MLP neurons of a small language model. Each row is named by its layer, matrix (gate and up: input weights) and neuron, and shows model dimensions 0-127. Each number is 50 + 12 x the weight over its row's rms, rounded and kept within 0 to 99. A neuron's up and down rows have the sign that makes its largest values positive.
A block is one neuron, or neurons of one layer that tend to fire together. After each block is what it responds to, as a language model described it from the Wikipedia text at the highest values.

L3.gate588:51 58 40 58 31 40 49 42 54 64 38 36 59 62 37 41 62 39 50 20 32 46 77 40 54 41 58 60 63 41 49 57 46 50 60 32 68 52 48 58 34 53 62 64 47 20 39 40 42 46 44 44 28 56 54 37 63 52 50 48 48 58 47 58 42 39 45 25 38 51 49 62 46 45 52 46 53 34 54 50 54 52 54 39 43 57 76 50 49 48 10 46 59 53 47 50 42 52 47 60 32 74 75 27 48 61 36 60 36 44 70 56 41 36 57 63 51 46 68 33 57 68 61 53 59 51 50 50
L3.up588:53 42 22 53 59 77 52 31 28 41 54 48 44 46 77 61 60 58 71 45 53 56 47 68 56 60 40 52 57 62 57 35 35 26 53 44 38 45 58 49 82 48 37 53 47 43 60 52 56 49 33 39 55 52 46 65 42 52 62 47 67 50 32 51 65 61 47 73 53 61 65 49 48 50 33 48 61 43 39 42 46 52 38 32 50 58 39 51 67 58 47 50 28 42 56 33 37 30 45 37 36 55 70 40 39 39 61 43 45 63 43 57 69 51 37 49 60 52 54 50 69 38 46 52 44 42 49 45
Responds to: Adverb-forming suffix -ly

L5.gate299:42 47 30 48 30 51 31 55 27 56 58 52 45 65 58 23 62 60 38 56 47 44 62 35 37 47 41 40 48 40 45 44 62 42 48 39 51 37 37 54 34 40 51 57 35 51 48 31 42 60 42 65 45 45 41 49 54 36 49 51 38 68 48 25 71 37 45 46 59 50 50 59 45 51 64 68 61 52 61 58 40 46 62 28 35 38 44 45 37 43 55 61 46 41 70 49 42 54 41 36 58 33 49 45 70 49 47 65 60 59 44 54 68 53 42 45 63 52 59 47 59 44 30 60 44 59 31 62
L5.up299:54 39 51 31 47 40 68 49 47 37 45 62 59 13 53 53 50 74 46 68 80 71 49 40 46 45 48 75 48 36 58 71 60 36 52 48 52 52 60 56 43 55 38 46 50 42 36 50 50 49 39 47 77 44 39 47 66 72 53 46 61 20 50 56 36 57 68 51 50 70 39 55 66 72 53 53 70 61 48 60 38 63 45 51 67 59 59 57 52 28 48 50 48 46 54 73 39 38 32 58 50 51 39 55 34 41 43 32 43 65 55 63 53 20 75 37 62 59 60 53 38 61 55 61 72 49 38 28
L5.gate535:59 36 42 60 79 76 38 39 71 47 39 56 49 35 37 65 53 64 35 41 34 30 40 55 27 51 45 50 57 43 53 37 30 55 47 31 40 48 36 52 39 36 45 48 56 42 65 34 42 60 46 41 59 45 73 73 51 39 77 56 46 44 41 32 43 36 61 24 51 60 39 66 66 52 35 67 51 41 36 61 49 62 28 42 48 56 43 60 44 48 57 68 44 24 50 51 62 36 47 67 62 54 40 58 58 64 61 44 63 61 34 53 64 52 49 56 52 53 44 61 54 62 53 51 29 49 48 25
L5.up535:56 34 40 53 25 35 52 52 57 47 38 59 30 58 44 26 47 51 53 48 60 75 67 50 45 37 60 57 29 26 69 60 51 58 57 46 44 63 49 36 59 43 49 36 54 34 14 45 37 45 47 51 44 63 48 43 70 51 61 53 78 56 61 28 37 60 57 53 72 47 84 51 37 56 53 56 36 42 54 40 53 51 47 30 50 46 44 41 56 52 37 50 59 42 44 56 26 56 24 37 43 56 43 58 53 47 61 69 43 40 56 53 67 42 43 62 50 53 48 40 49 57 57 26 51 41 57 66
L5.gate813:44 41 62 34 57 45 63 55 58 54 51 78 52 45 56 45 38 73 66 36 75 57 50 63 56 52 60 83 32 33 68 42 58 60 54 33 63 34 44 56 46 49 59 45 39 49 45 55 50 53 41 47 67 28 54 71 45 50 37 47 64 47 40 44 40 75 54 56 55 34 44 54 63 53 54 50 73 55 29 51 52 64 59 32 42 50 45 42 67 32 41 69 47 50 52 58 47 40 48 40 39 34 57 37 62 43 46 68 44 70 33 59 57 55 26 54 57 51 53 44 45 49 43 40 57 46 30 41
L5.up813:48 48 57 55 72 43 58 52 28 55 44 57 42 56 40 43 50 66 54 58 29 48 22 64 63 51 68 59 50 58 65 46 33 48 31 31 63 32 42 28 64 19 41 45 46 54 40 26 40 66 53 45 47 37 41 44 48 45 59 61 70 43 58 33 55 55 46 49 34 41 50 49 59 59 74 74 52 71 70 36 58 38 59 53 47 39 53 58 56 54 29 62 35 51 58 33 37 36 52 57 44 45 65 43 58 49 38 62 44 60 38 31 24 72 46 51 46 58 72 22 58 62 22 66 44 37 45 46
L5.gate1004:55 46 47 61 66 36 55 39 61 67 50 42 17 56 29 83 56 60 61 35 36 61 33 54 36 44 55 55 63 43 47 50 46 48 52 29 57 49 43 52 71 53 65 53 58 37 40 48 34 49 41 42 50 54 40 55 55 41 62 35 75 49 65 41 44 48 40 28 41 47 53 39 33 68 57 64 53 50 50 58 45 48 58 64 51 40 49 56 44 45 45 60 46 33 49 58 30 54 50 56 54 45 57 55 86 64 49 52 44 31 70 75 40 65 47 71 46 67 27 58 52 49 53 54 60 38 68 28
L5.up1004:57 51 42 48 22 62 54 52 47 37 65 61 38 37 51 45 21 45 62 17 64 67 52 45 66 54 40 66 54 60 55 47 53 55 49 58 55 46 57 52 63 58 53 58 55 49 43 34 44 56 60 22 70 48 72 32 43 62 48 65 69 65 57 45 65 64 47 71 57 36 77 70 52 33 62 51 56 47 47 58 54 26 50 55 64 52 52 63 56 61 68 87 32 54 31 55 51 46 31 43 27 53 78 47 54 24 57 61 18 81 38 66 37 37 50 49 40 38 38 60 35 69 55 71 67 33 53 42
Responds to: Place name endings

L6.gate201:57 51 67 59 59 50 52 57 60 68 28 62 60 75 46 63 47 56 54 68 48 49 56 49 44 38 46 70 52 63 69 40 47 61 63 36 66 47 38 39 60 58 52 60 60 30 58 34 41 43 46 45 44 43 58 65 32 35 61 57 47 36 30 40 59 50 54 40 62 48 54 27 50 91 57 56 61 62 44 53 60 48 55 52 27 32 31 66 49 32 59 81 36 74 53 36 57 39 36 59 37 41 56 51 60 43 36 51 44 45 44 52 48 47 38 49 56 70 40 43 46 56 43 50 28 56 39 35
L6.up201:52 43 54 30 46 49 63 42 44 62 61 52 31 56 52 66 40 48 42 62 72 69 74 52 49 55 51 68 39 58 65 31 36 59 43 40 32 44 39 47 41 44 62 62 66 34 52 57 46 62 59 65 57 44 56 65 65 72 52 47 38 56 43 63 48 47 55 56 56 45 42 71 45 55 53 51 80 68 52 35 50 68 53 56 75 61 39 37 47 30 34 46 51 55 62 44 48 28 41 53 50 30 37 48 45 29 42 39 64 36 48 62 41 55 32 60 52 41 64 71 28 58 35 28 31 31 38 42
L6.gate361:54 64 57 53 66 42 50 49 59 56 65 58 30 44 35 69 59 45 47 49 64 64 41 59 37 50 70 61 67 59 50 39 61 62 55 46 51 52 34 42 31 61 62 41 51 27 55 50 41 54 61 39 21 50 43 34 44 70 50 58 71 56 33 56 55 63 51 60 34 53 40 43 62 47 55 69 48 31 54 53 48 43 69 49 53 65 52 59 59 62 62 60 36 46 44 23 63 55 48 36 61 73 35 37 46 56 51 51 40 44 49 36 41 57 38 67 55 41 45 50 38 72 40 46 55 51 66 52
L6.up361:56 41 51 42 35 61 70 54 56 67 51 61 59 62 49 44 67 57 52 55 30 70 64 51 50 42 53 81 55 64 38 50 56 52 44 46 51 66 57 64 62 44 36 59 31 36 45 54 66 32 63 49 63 40 38 53 79 54 29 63 60 45 55 35 26 38 64 34 66 44 44 35 53 59 68 49 44 88 53 63 67 34 61 42 79 37 46 43 21 71 46 53 39 40 46 57 49 32 34 64 42 52 64 42 52 54 44 29 44 57 36 48 43 42 62 55 46 43 33 46 42 53 73 37 46 47 49 53
L6.gate830:32 54 59 54 45 65 34 54 35 35 55 42 41 35 58 54 42 30 51 47 85 42 21 56 37 34 56 49 62 30 57 46 44 38 40 70 45 46 54 49 47 72 49 69 49 45 48 42 32 39 48 50 49 43 33 56 54 40 59 48 57 49 47 40 36 22 45 56 57 62 26 65 30 71 38 62 50 40 44 58 65 56 35 34 48 33 45 61 63 56 40 48 76 54 49 63 61 46 23 53 28 61 37 34 56 46 67 74 58 49 69 46 57 29 56 65 35 54 26 66 41 57 49 56 53 30 34 61
L6.up830:56 53 47 49 61 40 52 60 32 55 53 53 53 21 63 57 47 62 38 34 47 60 42 52 59 55 60 39 44 37 58 33 56 43 49 46 48 58 44 59 78 27 51 48 58 61 51 60 55 46 55 41 58 29 51 61 47 34 51 56 58 33 32 44 50 60 50 53 37 60 67 29 75 55 50 61 47 62 65 50 44 45 43 43 59 56 45 68 71 56 31 58 49 70 55 60 65 55 48 63 60 44 85 55 22 40 41 56 46 43 53 49 42 35 60 51 44 41 54 45 33 42 62 55 28 39 55 48
L6.gate847:46 30 48 56 57 43 41 49 38 52 22 57 46 65 40 49 50 49 56 55 62 37 63 33 45 50 62 41 68 58 50 53 52 62 37 63 65 46 56 45 40 53 49 48 54 45 35 56 69 73 51 51 69 50 62 50 57 39 58 63 57 38 52 75 46 51 55 46 37 80 32 58 59 51 71 40 73 61 28 65 66 42 58 57 71 59 61 44 40 44 44 70 41 39 61 57 71 48 34 38 48 54 51 51 44 44 45 67 50 39 49 39 48 50 42 46 64 56 48 38 41 45 45 42 57 48 51 44
L6.up847:66 40 59 65 48 42 33 49 42 41 49 57 39 72 40 44 62 27 57 42 73 50 27 66 59 36 83 68 42 59 41 49 41 52 57 60 37 38 47 54 48 71 39 19 47 20 38 61 47 49 34 36 42 37 53 48 43 54 32 39 66 48 26 52 43 51 51 51 40 49 39 45 63 49 62 41 50 64 64 57 49 61 55 44 46 68 54 47 55 39 53 73 48 54 39 57 58 50 40 43 28 70 38 62 59 49 54 48 49 35 56 42 66 49 66 74 53 53 52 43 56 68 50 56 55 60 32 51
Responds to: Place-name endings